MLP neurons of a small language model. Each row is named by its layer, matrix (up: input weights) and neuron, and shows model dimensions 224-319. Each number is 128 + 32 x the weight over its row's rms, rounded and kept within 0 to 255. Numbers have three digits each.
A block is one neuron, or neurons of one layer that tend to fire together. After each block is what it responds to, as a language model described it from the Wikipedia text at the highest values.

L4.up206:080105147156145141067153070142083133089156115140072080109111114078151118109108156165108101131145118145114151141166128152114115149148145111125168159039141157094096105147103139128164150152038107127053142121122123077082151113092127131149134146133185175128105079145090131115100119081162142192
L4.up579:108144147169130113129093144066110094120155152127127083110145129116101074057049182163169128076056100139174178069106134111067182115111109147096110120121101144108114142147148110170149132171144174131069177171114104095138206113128132136071125116135104160146123079196096124121073156128147123147
Description: Words linking a start point to a coming date or event, such as to in "From 2009 to", until, before, following, plus born and date digits.

L4.up645:091182205188077159093139146117144145120158109117111136091165087066161181148070067141102132153119089101140179128150193147114123111119122108184141060148150150123140125125108134097087074147164173162108139149125150110139140163166130156107136133168109097135108113158113182081110084125098110064
L4.up691:117116184119089088119139153145070198145162141124130093119160123138154158131137123106180096145142084127156183096063160087110192170093180155063145170181180145151169161100082071154095031109131148085082126132074109107198148110142067168165186092175131161115061110162120125133115139159101130159
Description: The last digit of four-digit years such as 2024, 2016 and 1950, in dates, tables, seasons and film years; weak elsewhere.

L7.up561:068174214083101129073138089128103105139141148161147144079146181163142090210123173113102116136105193148151169086117117149138130117154051112075173161125112121162113138150084120182157138147090105090124108056135178148136099174102113193177118104155140117104148194129162079131121071117085160116
L7.up749:103135154097147131143115105114139136118148128124150100133152164144091128163099218099098113105103070099135091121078189147113107119127112151118138122173157118097143184094117083116103119140125133114121147104197149119125140133071186133165172092064124116159130076118108114141115147156103204124
L7.up1055:117145114144084107079075145083124122142090070149078092129104148153104084163098153175090076146185074134081134157096129165162182108092083190221122138095105160190136105104132067114224130138117092103102093140135121143106170189147141119169152128118171173144093147126191172079120094103096138110
L7.up1194:079137188179116111131189151135085128133170180120171065127081172099159144182118159147085085139125208068115162100060090116110166145116162101160167164144150119135155129111133132115186149123145148129084202086112121149128153142111106114090167103122131142106113093176193135154110107109138166118
Description: Inner digit tokens of numbers, mainly the decade digit of years after "20" (20[2]4, 20[1]5) and the colon in track times (5:49).

L7.up697:116202178183122117143152113085061163123190103089144113153093151101145107130080150070097116145147144153144149118116123110071181101110112114141127073168041163203057113052168148162157097109172158116156127164112164091096132140129128158196176102112059119086119110135110104131128119136133091112
L7.up751:115162158079097156091098099124102132079168160077130121142138066108138133138138179087146109085162169102144090083105177101069129098139167127100134138144090120112098105126080116100165087110117088115109167182060140153095106120063147161163150135072105157141153064113121126157181175093095157141
L7.up894:148152136072111128094162120092074107090136129069086142082100078158105139146081143196163125142151155157155169099174090157100137151166103130094149093206129055109151127117099084120102150142167160155105153069088115156133126138129137120073177143138100152125164144186110096186210136131115152124
L7.up1003:134161164120136157155212080110167128114148141042141136054107165135136148138083154130164094137116129075088178083117172151116136095116122165121110135123093116157036113081148104156138103166141104141149107123098118129099212144102092066197152106097124152161099104161100143102168141121149069133
Description: En dashes between years in date ranges, mostly inside parentheses, as in (1983–1998) or 1999–2000; also stray tokens inside parentheses or table cells.

L3.up145:085114114180141135084123123110071146130117102098120100140187120160141067114073127110170117062171156103143125134111132138115158076126145159108142157122144150185079149102089125177203139127187108165084154166123080126082167078124111084140206156082135170077152144111181134150111107107108101087
L3.up264:125113123093142201152142118050173116134174065059153149133182112136090116159134113108110098149128182104136092160117136114110127103103118105138143137122132164135127144119098133108072159081148188111051205060110087066158114122122146136140114123119118195065114136130155152154191121092161101121
L3.up577:140133088116120179129127134115163120152161126144136076057148118128097077127037156119182140090135113192183097105177126158146160104080175166128142107149140153113066095070146143163131090126146165122123119096130129089125180135125121161172157101116143168130080138169137141137089161072099108154
L3.up738:129125105131070099124157147137122134200166163110095122138159161116177099169075145112145086122124115103127134107147091097132135113110143114112081194153132118146131215068093170105153119146096199154072149102095087125139183143112120135146172117048144160140106116144166100157141127171126124128
L3.up863:119183184101087137158170120110105088176202125085106149091168118153111160117078077124207118127152104131125126153151076098105151125140111110110156142148104084138167158152156179148190131164076140106123126102134157195181140130090139132197192121141115155145132104173153094115133125126126121128
L3.up864:100133148163107142157109163121170158148195153105127134106100106100179096122137092118176178090150165126141144125117144135129176123081162124141146138159177143159098148113132129089114121184092125153000156103110149169140137144103152168107140154199149146138054121150134172150114161136122089188
L3.up969:118132164061152153104074107112106166156178084100190159109177060171147141135133140107141163105110151089100151136057161136116114046148137197066131171160118105138110122140090083160107127114139130156115136153134072145079148154137129147175146122084077139110107157156097229123081145094134209127
L3.up1014:159131207093123111086158133119116194117165084083120084081142061118118113085179115153160138133161116150163138120111112104156163081167117132152186126101159064136080128134134114132109109096128167178104096138141119099146145114157133145133201142163067146111141120220165091179139125133074073081
Description: En dashes joining two numbers, mostly season years in tables (1971–72, 1930–31), also page ranges; weaker on month names and "to" before dates.

L7.up267:081077132123113090093104118096130158088106171120091157159177091035074150171162107169194133115155121114092137192131165167127237109126150180140146144154068148156068112131072133097099130122107112089133184070150131129136168119167126122150150152095166140143129166156101172201099091061121116117
L7.up560:139128156107085151079106053159123129119174111140129183154170133107116085103151120154093060157185136128106160100109177151139198108133105102094181077168121119093055080106130123086094109146099096138139120121120099154119165089135110163094190064105143096096146138144140129143078122056096115151
L7.up720:107150133116084168089168130090138147106112119096088144157164119125067145157139076164129122077160121152144105136135124149145164164133173159185117077159084109138117071113124134115112181098133108111180173079114165047127105122123169114125157098128107177206201078124140189134145120111066132154
L7.up838:136120129101062166121158135098142197121138144100121154139155157116071108146119115110111094093165104060122132160123112159136165134158103145115129090125148143132135092074148144158108117103122124169180098115108163105169114137080123102129116103121140181186146130188117219092129118097081113147
Description: Subject pronouns or the last token of a subject name opening a clause before its verb, often after "In 2021," (she, it, Elvis).

L3.up130:166154159114190176066092115077099108149113051104148112204077127163100130168208112106119203157145158089112158175167137126104078126129116168177151142180148112151118162086120134065168160162038164112150169168115130100110117140152157124144140082105184183132088156182143199103098146099086117148
L3.up177:098156144152130087111149182098109199129125094170108157106106108195132081128168128109149123139121120060068107136087108153107148161117134113087160116179213137159154208146119093150137121149120176129123132124134125098124169065169133163160165143147076117110085158146160106115089121110099132107
L3.up293:112140175162111125138151100110082163150188128157085113117086108190150096140149119134114146167123103096175144146100171161093136137103134109134154176088117095147152164154101103107094137140188147083077149122114164089150103152118158117134108144115140170066142079163162083102140133149100135133
L3.up624:168201116053151111118124184109132079173180061159172123135159036176111165115134153105162101127126143087147162131086095137102145074119165209106181113156184106103165120183162076092128039151094152130098123150119094096154172092142106125140153056115170139167119182177087153090085144068113175114
L3.up745:086137143122095077063120068077095055140181126156144105105123125186153121106086076064154116191156152118094207123144075090110121138123138134077194107148098125163139115142145127168121142140114133192112125135156153145182130111130118152126168140134101181112131099125122106092121117111156158075
L3.up903:117107136148125155116162172046107157157205070146151112212159125167142155153186108121163131101172130121090171098103097130132147187145130143095143126160172095141138144080141140105128133136107181141118137155119176176165117072136128120092139142059159133089060122157132167167056151118119151096
L3.up965:161143163085147108127120107123129127138112118104105122142125122142166123089058134098170172181130169109082136118099102140148120093155180116105235137119141049121051153143137148203103133075126147177112181115120130130090169135119122166086125072110091125117133135071105124208151152086109140113
L3.up1192:113084130122160115106150141111111147137218090110137110158113063097114161205115047118147119158152129102095115084092100125032147149140084153137161079109102163178149117140129095125089145103112184131147088157073149137117149094124158139147176186140077161124112151182092169092111127114119150074
Description: Commas between day and year in full dates (April 16, 2009; July 10, 2013), plus "of" after "out" and mid-word fragments like outtakes, Today.

L4.up125:101109141098119126115208134133119099170153150069113107113179176119138106038133147174170082118133108115154179130097124142128134099091067169139106157148156116134146062175100117085108089140148227093078155110162167107110153184104114142151111039140119142104102106170102150153172149152119132142
L4.up545:138123135118110127099129105119109133092114186113094135177174171193109130071079158128120124076122136138102128089173109087142132116114088098104186146119149109053160081145147141141095157230094172131121062093136103139092187094136129152152135110136098170109142161132123131190169156106099132116
Description: Mainly the noun work after a modifier (academic work, modeling work, work on), plus plural -s endings and head nouns like books or album.

L3.up140:119115171153150166124103171127087141135151168111104136160163163187086185147161085116089078135117104139109157126130117141174147100150087129110110131105139114140137097135155065159079150115098139051141215149112169102102205137149118159179140078132166094093167155180090173126136143082156119103
L3.up164:159195141124165142099151173144144115098084138151135098162143090097079141135137126066145182084129128099173136110115130108132160044128120107151073099078176077101123158117151112060146065120157149096086191115159150134172175052108146116139129178069085148135095154153087150133072116112085105149
L3.up342:124181137106134121093142115129100129115151117119114144135138182094093111158092089066125131102151099118179130120158115101190137089143153119161128053086158138133122115149115144125123109119187150087092145130156163083130215142138127166154140117092131118125158168170113090139100116150123061137
L3.up430:154163123068154085056131143092103131158119110039114074170158101131148084052163118083161102117136163108073158079186144094143157110117121129135093146089188152118135106143092129133145111135138113148116198143101062146132224077173166152090163074097162138133110136180119167141140153056126069169
L3.up806:189156167056131121084053071121077102155136108095136142159112191113129205112110173128081169183183156135139141199147176157157122154096113157131077084066155090126115177156150089050080150153125090146103133162120194124175163136135121110156132124150133110120145100169111169180185101108091131133
L3.up808:112105134098080147063139100104135116133207137108168137124160119162103147156061098126190084128157095128084156129101136125131177141099116149110174118111103110149107100171162099136078104130154126120126110142108085163160149149143117095112149091118107133173154160163103177114109085112139131121
L3.up872:116139157130119111113124121121117175192116101123128081136175155073151119121125106146120101128117116134136150077101138077139125143043113126123131098168175151121135158164131112095088108141187154118108076152108102102075186074151116101129179099086114123164157097140151137175132101126079107122
L3.up1215:119139139185115114128119094136066152159184161123128138122111121130095134090113112123133070122069149143106164110140102129121119152123118108088116187070172101189098161114124122120123123090121159078127138075086075123140184129144144108171179044183190160075044160160118062058097106094121106143
Description: Prepositions after academic roles or degrees in biographies, like professor at, degree in, Master of Arts in; also institution nouns such as College, school, Academy, and career headings.

L4.up244:115148156099161120150132132097121140115156093054103145140119056142120192130145133177169122092113092126134139123144066123081134151070106154174158151109137111083157117118136130104154112182119117143117174161087080153143124181127045092161180144177127174160072134162093134106197157137124128126
L4.up902:123133163146131094088128065107101133162090024132080174170063088108084139133162149178130107150093096116097107122148129156124103119159109163105103137155148118094077125145127131130156113134138105120162121112132138168092176135192084106177118090179167168094047092125152138089123142116096110171
Description: Second pieces of multi-part words and fixed phrases, such as the hyphen in long-awaited or hard-rocking, st in shortstop and Tri-state, of in end of, & in Earth, Wind & Fire.

L3.up216:124155156112120177136068112122086160077109140134102162102152127182117131126083191116178141110140125124111183153160188173099162139094122184132112181133147119108082110102100113139151115089145134107125109117107182094124120119160132156172131074157162099160102204142155132159143146118114117197
L3.up798:155148166108087093155106185110079139128176164100156114095183095177118112191120160143182146163169140136108094177135169131124116183149146156071114102241168119106137080093089072117141104143131121083119166122093155127163132119171124179142155082109145134188105164155142122162117135125038158098
L3.up802:115141195146152140128195128088111104115159121116160084152142139150085076157117158171084127110180135134190159139116120124145115150103136157141143088136122120137133115126159074143127086110114077053050180097138176123123115103125163126142207089119129119141126104152126113108059062145050140114
L3.up921:112162141137126164152108096117050176112166132109129094104193132132159137142091155100195177139153146091058115169121163129096113102129154214147134171116128107134098127117150127068130142129155154140068098156153162060090131147109119162146179075144155172180144148193147126165109143120119082151
L3.up1097:146157172136127118118124102124111198136109085080110143175147075193135104168089135127124121107179121076096139181158159150190135108102137135126159098125181130138096117143122115120132153133114129118147138118151152081154151114147141162115173106136117166185151113181137163158108077092084111114
L3.up1133:098150167101115121048112143098062128124202130127108137140150130173105135131090096137177150136207154122154128174104163153147156104093094211102120085119148117188146117122115103136120110161118158126063138103104115081117165126149093130123148146125106135131115133172146158139130117113098053095
L3.up1163:160159164102155073088121127082114135149126112093095131128122090177117122158104110172117145115195122126156115097181182133118126127130141147208126088116154145117139169114130161094119116187129063183088156086103104090140211154116083127104181111140112155073130198135079120109085144149095128088
L3.up1209:113181170102086134117152143114116081101140150092124099122138085148124080097127153091139144131179134157084141137131114152162159129142136128132150118166144080072182125132204153175124118197125084140067147123152090131108110161142135152080188137146154151144148163154113112070139150146101122178
Description: Later digits inside four-digit years, mostly 2010s–2020s, in tables, season ranges and dates, e.g. 202|1, 20|2|0, 2020–2|1.